From a checkpoint of a small transformer trained on Wikipedia: a variant of Adam for these matrices.
MLP neurons of a small language model. Each row is named by its layer, matrix (up: input weights; down: output weights) and neuron, and shows model dimensions 128-255. Each number is 128 + 32 x the weight over its row's rms, rounded and kept within 0 to 255.
Before each neuron's rows, "fires before" lists the tokens most often just after its 100 highest values on Wikipedia text that the model never trained on.

fires before: " |", ")", " 1", ",", " 0"
L7.up681 [124  83 110 179 162  89 139 109 143 125 218  97 141 165 118 145 147 178 130 121 117 129 145 116  79  84 111 100 103 120 119 178 145 145 123 161 145 139 198 169 167 146 104  98 157  56 175 167  64 151 136 182  98 118  66 183 127  72 118 126 115 163 103 134 126 136 138 115 156 135 139 131 138 116  93 142 178 118 148 155 114 133 139 142 122 130  98 104 153 119 126 117  97 146 181 116 193  98 131 103 109 155 190  94 144  97 107 133  95 195 118 129  86  88  96 127 128 147 122 131 118 120  82  89 101  43 119 138]
L7.down681 [150 128 105 183 155 167  92 104 141 104  66 113 111 137 154 175 100 201 138 134  99 158  95 121 161  72  99 199 164 126  78 137 156  72 102 193 141 126 110 126 101 128  96 156 165 144  60 138 176 137  92 118 125 132 123 179 113 133 175 120 140 112 111 144 198 101 137 117 138  99 132 144 130 169 163 125 151 135 165 155 127 110 124 137 197  95 154 145 117 121 129 116 153 129 137 101 104  91 121 159 130 121 149 138 109 114  53 106 193 120 106 118 150 130 136 117 125 184 114 103 108  74  81 141 137 198 100 109]

fires before: "a", "la"
L10.up1067 [171 119 158 111 188  85 140  99 131 110 145 158 173 119 144  97 160  62 104 108 135  92 165 120 138 195  84 155 117 202 108  96 144 172 112 123  86 131  96  86 116 129  68 117 110 123 165 143 139 141 161 128  41 161 147 114 150 130 134 151  83 133 164 125 130 124 110 123 175 130 158 123 144 168 101 175  67 156 122 102 191 117 128 102 197 119  68  64 130 140 145 112 136 123 120 192 144 121 107 145  77  81 123 180 101 155 135  87  78 152 124  98 169 147  99 151 124 136 119 102 155 149  99 150 184 160 132 119]
L10.down1067 [165  90 157 106 134  80 119 109 194  98 109 135 143 165 169 114 133 128 171  78 150 158 121  56  98  89 115 133 134 153 161 149 182 199 194 138 119 105 126 102 179 147 180 135 174 149 159 155  72 191  50 133 179  91 160 159 135 111 146  86 164 139 197 101 104 101 133  99 118 160 105 132 125 100 157 109 125 126 138 122 128 165  48 126  81 104 146 154 121 135 130 124 187 196 165 183 127 160 203 133 112 138 139 128 134 118 136 103 132 113 147 135 138  82 135 105 202  85 135 137 102  69 102 169  43 165 107 133]

fires before: " "
L9.up454 [101 160 132 142 140 116 179 116 113 158 170 130 104 143 175 144 152 116  95 164  88 154 178 140 166 141  93 148  98 134 142 126 134 146 164 110 149 113 192 190 149 148 128 101 144  87 102 125  91 151 172 110 103 122 170 126 144 127  87 100 127 149 141 191 102 145 152 181 128 193 182 156 150 118 130 132 154 112 132 196 133 165 103  67 132 121  48 120 139  72 110 139 150 151  94 162 104 114 193  89  83 165 112 181 135 145 120 172 158 117 130 108 108 131  84 159 197  93 155  77 144 112 137 109 154 187  54 169]
L9.down454 [101  97  71 106 111 114  98  96 135 247 161 150 150 138 111 101  84 108 153 129 121 131  97 115 204 147 127 139 111 135 118 147 148 120 177 120 123 140 148 139 111 107  93 111 139 112  69 169 186 156  99  95 146 184 133 116  60 167 129  88 165 135 104 145  73 176 101 164  76 143  93 146 211 116 126 136  85  84 118 174 105 143 123 129 113 130 157  87 175 103 102  79 111 137 115 121 169 139 135 132  70 122 139  93 182  95 151 124  94 141 131 106 159 105 163 194 146 190 120 123 147 200  97 175 180 136  87 188]

fires before: " |", ")", "\n", "=="
L3.up163 [ 76 152 110 163 199 130 180 128 156  78 144 113 201 111 138 141  83 175 144 123 161 120 104 112 137  93 168 174 113  75 145  99 143 195  58 115 132 165 118 155 132 113 127 172 141 155 110 146 122 165 133 120  71 143 111  91 138 155 115 126  74 112  76  96 131 142 145 168 161 154 140 146 174 105  94 118 105  91 127  75  74 148  92  63  98 156 113  77  96 125 156 156  71  92 136 167 127 142  79 154 134 113  89 127  81 173 150 141 136 149  81  81 152 113 170 127 115 113 142  73 149  77 137 117 116 105  64  88]
L3.down163 [134 148 142 140 147 104 159  60 120 160 192 155 139 134 108 112 132  96  97 168 129 151 149 148 194 147 163 169 142 132  98 130 158 166  93 104 155  97  89 129 164  84  80 133 105 139 201 158 118 104  53 116 154 144 131  96 133 174 129 147  95 111  80 137 160 134 164 152 113 169 152  94 131 167 113 104 115 156 144 112  98 148 203 158 124 122  80 117 136 104 206 136 121  98 136  82  95 149 148 158 192 171 167  97 115  94 115 148  91 137  84  93 209  76 184 146 143 112  65 140  77 136 156 165 110 150  96 125]

fires before: ";", " |"
L10.up1258 [ 74  99  90 133 170 139  67 105 108 134 188 186 109  83 166 135 139 100 107 122 212 121 118 150  71 172 140 157 159 138 153  88 129  99  89 116 126  89 174 101  63 142 125  95 148 105 130 174  70 104 126 151 111 186 112  92 122  41 125 168 173 132 150 128 127 115 132 131 161 107 136  92 133 138 160 117  91 139 146 119 131 189 133 160 124 111  95 128 126 166 164 179 155 128 156 122 146 182 114 151 125 138 160 105  77 169 170 111 164 142 104  97 169 126 142 135 129 100 128 117 132 114  86 117 162 107 125 120]
L10.down1258 [134 159 101  94  56 179 119 161  81 146  77 134 185 103 111  73 116 227 171 150 128 138 143 119 165 156 155 129 115 122 126 159 120 138 116 111 111 146 104 172 141 148 173 108 112 149 125  81  67 167 142 112 105 101 126 165 121 158 130 102  94 149 124 141 133  63 170 106 103  77 151 147 127 104 116 152 107 107 159 122 130  93 152 157 138 108 203 147 205 162 130 172 121 132  70 134  96 116 125 153  98 137  76 156 142 131 128  95 171 200 105 166 125 122  95 125 155 113 137 162 156 111 160 148 134 133 115  89]

fires before: "s"
L3.up503 [132 136 118 143 120 156 154 124 152 138 140 146 205  92 146 110 113 113 147  89 187 110  96 160 109 148 120 144  88 143 127 160 172 125  82 136 173 109  77 134  77 176 169  54  99 123 102 144  87 131 133 163  69 115 101 123 130 138 147 160 139  86 144 143 129 102 151 110 130 107 117 138 135 138 126 161 141 120 126 153 218 134  91  79 164 117 147 152 125 111 146 114 115  75  78  92 135 143  79 143 147  98 120 132 121 154  97 114 119 161 171  82  49 120 135 113 125 120 126  96 105 150 134 105 138 199  77 119]
L3.down503 [158 126  95 162 108 119 193  93 155 112 101 134 220 109 109 135 155  95  89 142 131 148 119 131 105 175 114 162 125 130 139 107 167 133 107 123 119 112  95 116 178  99 132 113 110 135  87 145 137 128 147 133 135 157 147 158 105 139 206 134 127 147 169  96 162  95 129  81 159 106  82  87 177 108  71 140  99 122 163 177 133 120 114 115 134 146 175 121 142 121  84 154  98 146 127 139  91  96 211 113  81 129 112 131 120 135 119 172 145 119 133 102 137 110 120  79  69 121  93  57 114 106 181 156 162 113 156 160]

fires before: "s", "ism", "."
L3.up728 [178 174  73 171 123  95 129 135 100 148 145 109 126 123 107  80 190 142 172 195 140 120 119 174 138 167 198 135 111 113 107 136  78 163 105 128 117 137 105 164 115  84 138 117 111 132 152 169 122 143  75 137 127 101 158 100 123 121 133 102 139 111 103  93  93  77 158 126  97 127 130 157 115 172  99 163 170 150 151 109 170 130  74 122 120 140 138 105 189 103 100 117 138  82  80 107 124 152 161 164 152 184 120 216  64  92 144 130 164 105 158 128 162  79 120 160 203 121 125 159 161 109 109 146 110 181  68 137]
L3.down728 [153  87 104 110  54 155 146 158 109 119 118 157 146  97 157 137  84 128 119  29 173 124 131 149 114 102 125 140 148 109 114 119 151  76 145 155  73 113 178 109 136 107 128 161 127 140  67 135 127 140 159 120 163  64 173 168 120 139 139 143 102 105 158 105 184 114 122 114 170 189 137 139 123 118  68  87 107 120 145 176 123 100 141 147 127 107 155 118 139 117 103 151 111 144 174 174  94 107  84 137 126  82 143 149 125 142  80 167  67 139 144 127 140 109  65  98  77  91  78  79  92 109 187 138 132 128 188 143]

fires before: "-", "\n"
L2.up487 [140 151 120 101 184 125 109 119 103 150 101  82 126  92 145 166 217 225 143 140 154  99 166 138 120  95 146 157  90 104 177 122 136 155 107 106 177 133 106 127 100  97 148  77 153  98 125 131 135 149 124 115 158 156 169  75 165 145  84 158 152  59 145  90 132 147 104 138 140 124 190 116 103 141 147 112  87 166 131  98 162 113 107  62  92 148  59 162 102 127 103 193 142 107 126 137 114 119 127 153 147 114 125 180  56  91 157 136 124 151 122 155  63  93 139 114 197  36  79 144 159 144 121 117 112 126 120 104]
L2.down487 [177 144 179 201 158  60 133 130 114 149 143 151 132 109 113 154 142 136 176 144 118 178 130 126 144 187  79 173 126 108 141 134 131 104 161 109 127 115 148 138  99 190 146 130  96 112 123 153  85  72 137 147  86 149 122 113  88  83 135 125 136 116  95 181 110 141 157 152 101 143  97  84 135 126 159  61 119 197 108 130 152  52 165 121 126 169 123 144  62 106 162 106 115  88 108  77 140  86 201 125  92 154 153 162 116 130 152 154 185 173 161  70  78 129 146 213 161 151 133 147 123  92 159 130  87 128 115 157]

fires before: ":", " |", ";"
L7.up293 [ 85 130 110 115 175 150 127 128 162 108 100  98 174  61 121  79 145 158 124 101 152 133 125 122 120 121 101 135 126 104 126 130 187 112  84 165 118 130  71 130  78 124  98 113 157 130 128 155  92 138 132  92  80 152 139 113 158 101 106 141 134 175 180 145  67 149 200 171 123 128 177 151 125 152 129 170 126 157 133 117 141 148  87  54 154 152 140 120 148 111 141 141 104 101  78 114 138 139 154 118  67 104 138  63 122 137 135 141  88  81 134 131 114 137 119 145  52 121 134 135 128 162 131 109 170 157 129 158]
L7.down293 [132 112 189 159 179  83 137 144 138 117 202  97 118 155 154 135 132 117 126 143 164 139 102 113 178 155 108 172  65 132 129 117 134 127 128 124 104 132 148 215 135  64  86 121 160 148 177 105 145 197  96 152 200 144 134  73 190  65 131 136 117 188 113  81  85 105 182  79 136 101 127 130  74  79 120 128 124 153 141  78 147 127 114 159 141 153 119 161 118 118 103 143 129 176 153 127  52 129 191 126 105 163  75 166 159  83 112  75 145 112 125 130 109 178 104 193 174 107 110  63 146  81 113 153 106 119 136  82]

fires before: " |", " 2023", "\n", " 2020", " 2015", " 2002"
L9.up503 [ 91 130  85 110 136 120  85 103 131 113 175 150 168  97  81  68 108 181  88 144  55 108 130 183 187 168 133 150 123 123 145 123 135 128  70  98 138 147 161 171 105 105 123 127  98 156 144 129 161 132 147 163  73  60 108 115 122 130  83  94 118 128 178 163  93 121 128 160 115 107 146 144 128 131 147 141 151 191 151 114 100 200 130 102 135 113 109 137 134 178 167 150 140 120 134 145 168 155 124 124 149 137 145 120 124 107 134 132  94 100 166 144 139 112 132 175 161  98  80 114 117  94  40 110 165 156 132 119]
L9.down503 [ 59 131 144 153 149 133 116 115 127 105 150  83 149 105 107  84 163 127 149  94  87 163 157 165 136 160  87 125  80  96 116 150  94 153 139 146 119 176 172 101 117 128  74  71 154 105 126  98 139 144 101 129 182 148 139 141 139 142 134 132 123 101  80 142 100  97 146  90 111  91  77 149 141 147  41  98  78 148 127 146 123  90 147 163 113 161 163 161  94 106 135 125  84 178 130 107  91  73  82 126 138 133 110 120 154 170 141 170 154 154 110  82 125 101 157 125 117 149 106 130 185 178 191 159  93  93  82 125]

fires before: " 1", " 0", " 2", " 4", " 3", " |"
L7.up897 [ 83 134  65 122 180 100 110 173 172 131 168 149 129 137 160  47 105 128 118  96 114 152  96 114 112 141 103 177 122 143  59 115 137 122  98 179 152  94 141  66  23  99  97 140  82 151 161 145  84 132  62  74 132 129  61 114 157 112  71 155  84 137 151 174 148 144 121 109 165 144 143 139 135 140 144 137 133 123 149 149 140 157 133 117 119 138 113 151 121 120 107 161 128 114  78 156 170 174 137 133  83 147 153 185  98 143 116  98  93 132  93 135  78 139 136 190 199  82 183 169 150 110  71 102 139 117 129 134]
L7.down897 [141 135 113  95 152 109 114 125 156  77 196 181 137 157 171 132 104 140 172 128  93  88 158  94 127 176 108 189 156  91 104 143 170 118 138 129 132 187 142  96 109 121 128 183  91 131 158 130  89 108  97 111 157 130 113 163 133 112 169 179  99 131 164 156 144 101  98 159 127 151 145 183 170 108 162  92 156 123 107 138  84 140 143 155  87 146 148 167 122 166  79 133 135  97 126  65 135  95 152 176 189 169 160  76 173 147 150 148 123 114 134 111  84 173 153 167  98  88 106  80 112 119 138 142 110 199  84  88]

fires before: " |", "\n", " –", " to", ";"
L7.up410 [106 101  95 142 114 101  98  79 150 110 145 110 176 153 111  92 133 122 108 146 150 132  43 121 125 146 115 117 126  90  97 146 153 110  96 146 158 134 153 111 159 118  58  93 107 142  74  88  36 106  79 134 107 104 107 141 141 131 105  82 135 114 164 125 114 129 192 141 129 159 160 155 134 112 161 108  62 113 174 147 145 105 124 148  94 160 130 151 139 152 138 133 116 112 115 116  76 135 142 118  98 166  95 174 110  89 175 174 145 114 128 115 111 162 139 133 167 115 166 123 174 159 117  81 115 167  90  99]
L7.down410 [125 173  97 116 167 170 149 166 149 118 155 140  65 195 205 143  99 132 176 123 120 153 128 177 171 167 140 169  78  85 164  87  90 181 135  98 124 151 145 133  65 121 151 144 147 133 136 102 157 166 100 117 133 125 115 117  32 169  58 113 125 122 177 114 160 161 126  85 128 104 101 118 133 132  56 144 130 193 112  90  70 190  82 158 160 137 112 118  85 124 126 144 168 117 140 109 156 142 118 133 105 119 118  98 137 101 131 140 141 173 118 122  93 137 127  94 127 120  68  96 146 123 149 125 121  92  97 118]

fires before: " ", " |", " No"
L9.up994 [157 105  81  87 131  89 124 163 131 140 181 146 167 192 165  98 148 144 146 122 157 190 153 146 122 164 109  99  36 116 143 131 139 107 126 115 156  79 129 124  86  68 142 134  90 113  85 102 127 119 142 157 138  79 124 118 138 167 136 120 127 177  87 139 140 138 124 178 144 157 142 154 135 128 137 118 136 167  74 105 167 160 107 112  88 140  97 158 116 160  83 146  50 102 129 176 234 116 141 111 126 107  93 134  91 148 117  92 178 139  72 121 160 148  89  84 124 116 137 192 145  83  77 116 115 155 121  94]
L9.down994 [119 182 122 131 128  80 175 121 173  82 112 172 183 138 117 166 145 100 101 141 153 100 138 216  43 172  93 159 114 132 113 175 120 112 135 137 144 174 148 165 103 123 141  89 177 110 121 132 113 137 125 168  95  95 116 165  78  98 108 139 107 148 108 147  84  88 157 139 154 147 154 197 136  69 155 143 113 143 142 119 133 116  98 145 120  93 125 120 124 106 113 116  80 163  92 112 145 146 177 180 119 144  88 155 130 122 102 111 131  55  87 149  88 122 128 129  87 147 132 127 100 138  87 101  97 204  72 102]

fires before: " |", "i"
L2.up347 [ 74 131  91  90 177 126 134 122 106 142 132 167 172 171 150 162  99 101 176 127 179 108  78 154 119 193 159 130 125 106  74 148 113  91 111 173 216 106  85 180 129 109 153  37 200 162 107  82 183 147 125 137 107  49  89 150 135 116 138 130 109 163  70 182 101 126 109 117 156 104 131 128 140 163 121 133 127 131 156 154 132 152 148 126 153 176  73 109 142 142 107 125 146 145 131 161 143 157  58 157 169 171 155 186  72 189  38 102 125 116  53 113 103  36 165 140 212 117  89 172 112 129 106 103  93  84 120 130]
L2.down347 [137  90  96 154  80 184  79  52 163  89 148 172 165  56 160 117 123 113 149 127 126 118 106 120 168 152 150 155 131 119 123 107  69  89 174 143 127 159 110  94 104 105 147 103 117 163 142 139 131 126  96 131 145 107 205 126 169 154 147  97  94 168  99 138 104 146 148 130 140 106 109 143 108 146 134  98 134 146 115 165  75 129 177 135 140 119 151  93 100 151  94 136  78 145  64  47  79  76  92 214 182  86  83 157  97 127 151 169 203 147  93 149 139 118 156 126 137 121 139 165 129 220 106 122 116 114  80 116]

fires before: " |", " /", " August", " days", ";"
L7.up546 [116 184 111 106 105 114 129 126 161 165 138 138 135 114 109 122 156  94  52 158 162 140 162 150 126 138 131 110 147 132 152 144 175 145 103 203 184  85 127 132 103 135 142  93 153 157  63 133  49 153  72  98  99  94  81 180  77 102 166 112 114 100 125 109 112 109 179  96 107 157 156 136 111 133 129 143 123 118  88 143 158  92  70  81 103 157 151 166 148 138 116 124  99 152 151 114 161 165 103 160  82 132 175  80  56 166 161 161  80 137 102 134 171 117 144 124  94 134 199 117  98  94  78 155 140  89 125 115]
L7.down546 [152 168  65 146 101 170 169 133  77 192  96 108  85 101 135 103 137  85 223 165 103 115 110 136 107 108 141  64  99 195 155 186 139 123 135 123 109 105 157  70  92 114 109 161 128  97 122 119 105 106 204 155 157 187 134 100 148 165 139  80 110 173 106 158  62 154 105 185 134  52  89 186 104 104 130 153 120 188 108 104 141 199 107 124 176 118 111  87 190 151 144 110 142 115 121 151 113 144 150 138 159 102 114 157 114  74 102  77 155 133 104 137 165  99  82  89 109 117 159 105  87 164  93 125 141 130 147 153]

fires before: " "
L4.up53 [158 103 113 103 163  73  66  97  59 144 107 105 160 180 100 119 109 105 150 205 157 170 137 107 144 104  32  94 101 111 132 139 113 174 139  88 142 218 122 169  88  91 221 106 141  76 133 151 108 138  99 131 127 157 116 148  87 126  71 141 144 152 128 165 109 103 131 134 145 126 139  90 132 164 141 135 118  97 153 123 107 154 146 119 136 152 156 121 179 162 114 207  55 104 135 164  98 187 109 127 123 107  71 152 108 142  73 145  94 105 105 178 156 160 146 145  88 142 149  96 155 122 128 124 134 169 148 101]
L4.down53 [130 179  93  88  99 125 155 107 173 102 170 186 135 153 158 101 178 150 146  88 135 133  43 144 120 183 125 150 122 122 103 156 153 165 150 174 145 185 166 164 141  98 150 131 170 133  97 115 160 162 103 145  96 103 109 163 190 125  66 157 154 166 123 142  98 153 121 151  90 156 198 119 100  99  76 169 180 176 134 125 138  63 191 190 133 141  82 122  65 151 117 148 119  62 130 132 117 104 176  83 152 142 134 130 166 128 124  96 121 113  91 132 156 114 152 146 127 132  90  49 122  94 144  55  83 115 134  96]

fires before: " 4", " 3", " 5", " 6", " 7", " 8"
L10.up403 [101 132 173 121 165 123 126 186 178  99 159 107 136 100 140  98 153 156 140  93 115 148 115 120 111 135 121 175 150  70 126  77 176 124 143 136 103 140 132 127 117 112 137 114 134 160 150 168  92 169 157 111  90 136  87  78  88  90 116 175  71 146 152 151 161 154 140  98  76 130 158 150  99 125 114 106  74 129 121 177 159 156 148 141 175 171 104 109 159 113 105 168 126 146 129  75 129 144 165 139 109 124 203 192 131  55  89  72 144  61 121 137  64  98 166 109 122 112 176 182 216 117  96 163 162 161  87  90]
L10.down403 [164 150 127 176  87  63  85 130 145  42 213 141 136 122 109 125 113 137 111 137  86 118 117 162  74 165 109 108 178 124  91 142 124 203 121 114  77  72 108  92 159 102 142 115 153 115 191 171  93 105  89 109  71 119 145 158 110 138 101 136 104 136  62 129  89 125 130 171  71 114 150 142 103 133 170 109 126 117 173  80  90 172  94 164 114 157 101 162 135  97 122 148 153 124 122 128 134 137 112 105 159 126 164 116 132 135 114 153 179 129  57 126 130 106 156 128 144 113 145  96 131 131 184 110  76 132 132 138]

fires before: ",", " |", " /", " ("
L10.up878 [125 164 132 133 153 188  92 153 127  95 150 102 158  98  80  33  55 152 103 118 124  75 122 153 136 123  49 135 123 157 122 142 166 135  79  81 232  87  82 126 160 116 134 192 127 167 110  99 122 113 137 186  98 108  90 111 178 102  99 121 115 132 144 200 134 110 161  59 174 120 127 147  55 130  97  92 162 114 108  93 175 225 138  88 143 117  80 139 164 132 183 133 114 152 169 143 141 129 123 141 169 171 173 108  96  70 143 162 134 138 144 123 116 146 134 137 143 110 168 130  70  87 143 135  95  74  97 146]
L10.down878 [156 113  92 120  78 119  48 118 199 134 108 148 164 107 156 138 124 172 168 110 148 116 210 108 191 114 119 158 160 125 108 150 169 149 191 116 175 124 143  97  89 163 118 127 165 123  94 157 101 149  92 135 163 179 145 158 118 132  77  46 113  96 111 102 118 141 146  72 124 181 137 137 161 176 134 144 169 151 118 158 176 102 100  95 125 123 142 150 124 184 177 118 106  63 156  88  98  97 168 112 131 131  91 117  81 121  59 130 113 153 160 141 175 103 138  99 164 123 137 146  16 115 155  95 122 116 125 120]

fires before: ":", " |", " (", "\n", "el"
L10.up706 [ 95 128  97 146 151 177 168 110 131 121 163 113 226 119 167 119 146 118  84  90 101  79 137 102 157 138 194  99 189 141  71 193 120  95 102 172 134 104  58  73 129 147 178 127 176 104 131  57 102 211 134  90  87 121 128  98 140 164 164 100  84  86 149 149 156  79 121 190 153 166 188 141 109 131 136 108 154 159 130  90 101 136 161  96 136 145  48 171 105 134 108 153  97 134 181 175  66 107 138 171 133  98 102 110  95 138 115  95  70 154 124 152 165 136 180  66 115 145 156 188  99 120  56 169 149 106 117 115]
L10.down706 [100 121 134 131 115 140  99  80 148  85 153 165 190 111 133 103 170 107 101 147 183  84 191 159  99 196  95 118 161 112  84 124  86 131 114 118 132 123  68 115 118 131 129 167 142 141 151 149 130 131  84  99 148 136 144 148 117 124 143 129 163 151 187 168  82 198 193 160 150  76 159 113  94  96  78 130 103 138 170 149 135 115 146 112 157  95  96  78  99 105 148 116 108 182 111  86  84 170 128 110 155 137 119 171 142 151  92 193 135  98  98 105 145 154 145 101 140 133 140 177 105 132 123 191  79 161 103 153]

fires before: "\n"
L9.up372 [ 75 116 119 124 139 115 166 166 148 142 144 123 193 172 142  90  83  53 137  93 132 163 143 147 140 126 108 171  56  64  98 149 130 145  85 134 162 112 143 135 147 115 132 178 121 130 173 172 119 123 138  69 217  95 133  73 141 113 170 120  98 111 154 144 129 115 134 133  93  90 126 201 155 165 135 147 117  99  94 143 127 153 190 127 116 150  68 128 183 102 158 147 139  80  66 128 169 106 141 153 124 149 197  98  75 148 155 115 129 158 112  59  90 116 172 110 164 128 148 104 129  85  72 110 149 126  45  96]
L9.down372 [ 79 102 138 147 182 125 152 104  86 224 227 123 149 139 111 136 209 127  96 178 173 167 106 120 103 113  74 119 112 133 115  91 160 168  85 123 129 135 185 156 114 116 106 128 132 145 176 102 131 100  93 131 126 118 141 194  93 151 119 143 130 215 130  87 141 129 140 103 150  75  63 161  16 165 155 114 137 140 138 106 125  74 186  79  98 116 161 155 177 159 108 138  79 137 200 122 177 133  75 126  62 122 194 132 105 117 167 176 111 121 124  68 133  67 152 133 162  94 147 122  97 178 100 137  92 115 122 175]

fires before: " |", " L"
L2.up928 [139 113  59 130 136 161  99  65 123 141 137 157 121 107 154 157 134 168  96 115 191  77  67 109 140 179 115  88 166 133  98 142 121 108 106 131 132  81 111 120 150 105 154  69 155 142 127 102 124 163 144 155 125  75 113 122 154  81 130 147 130  97 166 138 139 135 192 152 132 122 128 185 141 108  38 165 167 100 150 104 143 158 133 113 179 130 124 113 137 177  91  57 108 179 132 109 117 161  61 145 107 129 171 130  83 179  82 118 169 118 102 146 175  80 185 125 161  97  64 102 109  54  83 118 153 154 166 139]
L2.down928 [148 126 111 124  94 168  97 100 144 164  80 189 123  85 114 139  90  93 152 120 102 121 105 127  82 121 146 104 106 132 153 129 140 122 169 114 118 156 166 100  83  72 131 138 120 183 132  89 173  86 106 105 138 155 113 116 128 137 127  97  53 127 128 123 188 141 195 144 128  63 116 128 119 138 140 107 106 186  80 181 170 109 146 189 104 200 155 132 124 142  80 122  86 111 116  94 134 102 113 159 123 111  71 146 127  68 138 163 173 133 141 111 142 147 128 152 109  91 135 127 191 201 137 167 129 123 100 137]

fires before: " |", " (", "\n"
L10.up377 [107  99  92 161 131 112 122 120 147 108 101 129 152 105 147  88 111 140  74  86 146 126 142 152 123 117  92 126  93 137 147 174 116 202 151 158 150  91 101 116  85 181 156 108  76  98 143 130 110 130 102 157 104 153 131 121 102 103 126 134  77 107 154 112 151  75 159 106  99 101 143 164 141 157 138  91 104 129 124 127 137 168 153 109 139 172 112 164 149 157 166 112 138 152 118 138 121 193 184 126 138 147 157 225  82 165 112 139  91  66  74 162 161 144 150 122 173 148 111 101 155 179  86 154 133 131 113 158]
L10.down377 [ 98 119  85 119 122 139 130 149 153 169   7 140 122 160 120 100  98 205 119  57 131 134  79 147 160 100 158 130  97 203 148 138 119 134 122 153 115 136 151  91  45 163 166 158  75 148 110 106 115  85 143 108  99 123 164 164 119 189 130  92 117  59 155  99 158 141 118 151 172 193 163 181 130  95  96 162 134 116 194  91 131 136 110 163 107 130 101  69 105 149 115 182 118 133 169 103 129 159  91 132 183  95 162  92 110 142 135 123 110 105 157 167 101 135 132  84 115 124 119 124 171 139 132 169 104  95 185 141]

fires before: "\n", "."
L2.up28 [175 173 107 191 149  76  82  82 130 106 117  79 143 160 117  67 131 115 135 156 147 130 189 127 187 187 104 162 133 152  93  89  88 143  41  37 129 150 191 186 202 120 196 129 173 133 164 151 169 125 127 196 123  46 139 145 108 142 121 145 113 142 139  99  97 127 144 137  53 128  83 162 165 101 165 107 196  63 131 151 145 152 122  56 116 152 104 154 148 155 201  58 166 114  94 126 149 128  96 139 133 178 158 179  88 122 174 135 119 189 119 126 101  91  91 118 178  64 130 129 167 177  73 127 118  93 153 110]
L2.down28 [105 114 143 134 143 126 115  78 163 127 113 118 140 123 104 101 122 189 151 147  48 112 142 121 136 155 179 124 108 133 107 138 167 125 117 156  81 152 135  48 111 135 161 133 146 115 138  97  84 116 151 120 147  50 149 110 119 102 181 138  95 115 136 160 116 145 120 127 145  73 181 128 138 176 129  83  97 142 111  93 111 128  96 173 154 151 105  95 156  84 145 170  82 165 167 162 172 149 171 131 134 198 172 125 101 120 116 180 127 129 168 122 137 100 176 101 108 136 129 134  94 113  85 186 174 142 120  87]

fires before: "-", "\n", " "
L7.up1104 [104 130  67 128  86 160 127 152 155 129 143 140 165 176 208 104 132 172 109 127  85 147 190 128 147 185  84 115  92  66 134 154 103 154  91 124 126 104 154 179 110  84 165 141 181 109 188 108 113 132 107  86 134 129 115 155 148 111 114  97 138 123  98  87 143 181 144 151  61 143 139 107  70 192 125 109 171 122 125 164 136 145 129  75 102 158  44 131  85 163 152 163 129 111  55  82 133 115 159 115 145 139 147 157 135 100 126 187 121 109 111  97  86 112 136 123 161  99 117 152 156 108 101  77 141 130  60 101]
L7.down1104 [165 151 120 125 138  46 101  94  93 116 135 117 171 100 110 142  75 156 135 174 125 184 149 134 148 161 120 141  92 160 153 151 198 168 176 115 123 119 160 138 170 200  94 100 161 132 163  60 119 104 130 119 118 120 176 115  86 126 143 209 153 146  85 129 133 133 139 152 144 179 114 153 118 148  74  92 102 121  64 125  81 103 162 115 112  88 126 129 108  69 152 140 119 108 147  56  99 140 149 165  87 147 135  91 136 123 158 152 140 118 113  94 156  94 129 146  94 125 119 130 132 148  47 141 205 126 165 100]

fires before: ".", " 0", " |", " 1"
L10.up490 [145 128 175 132 174 184 117 155 143  97 147 157 158 168 142 112 130 186  92 111 117 169 106  88  75 159 110 122 179 134 106 121 130 118 144 207  92 102 142 147 143 121 131 153 159  88 109 191 106 133  88 148 133 142  91 124 164 101 124 150 111 119 106 153 149 135 119 114 163 147 136 143 142 193 185 101 158 122 151 173 109 149 167 107 186 122  88 109 139 102  86 145  95 100 127 118 191 147 133 171 193 152  94 150 141  90  99 132 108  89 129 116 151 135  61 139 191 114 118 151  79  49  98 149 133  96 132  97]
L10.down490 [ 72 151 133 114 146  59  87  88 122  96 126 192 110 144 113 140 159  93  72 127 136 129 187 115 160 104 118 175 143 139  92 147 148 104  90 162 113 159 140 112 179 140  90 105 158 141 157 164 132 151  81  99 136 109 116 189 102 159 143 105 100  64  95 148 133 129  94 168 114 187 202 158 108  75  98 108 108 138 154 179 131 114 159  91 102 130  59  79 147 161 172 135 103  84 130  96 113 120 143 110 153 148 111 116 138 127 146  89 138 121 127 147 121 139 191 127 116 134 134 125 110 112  81 117 186 139  82 164]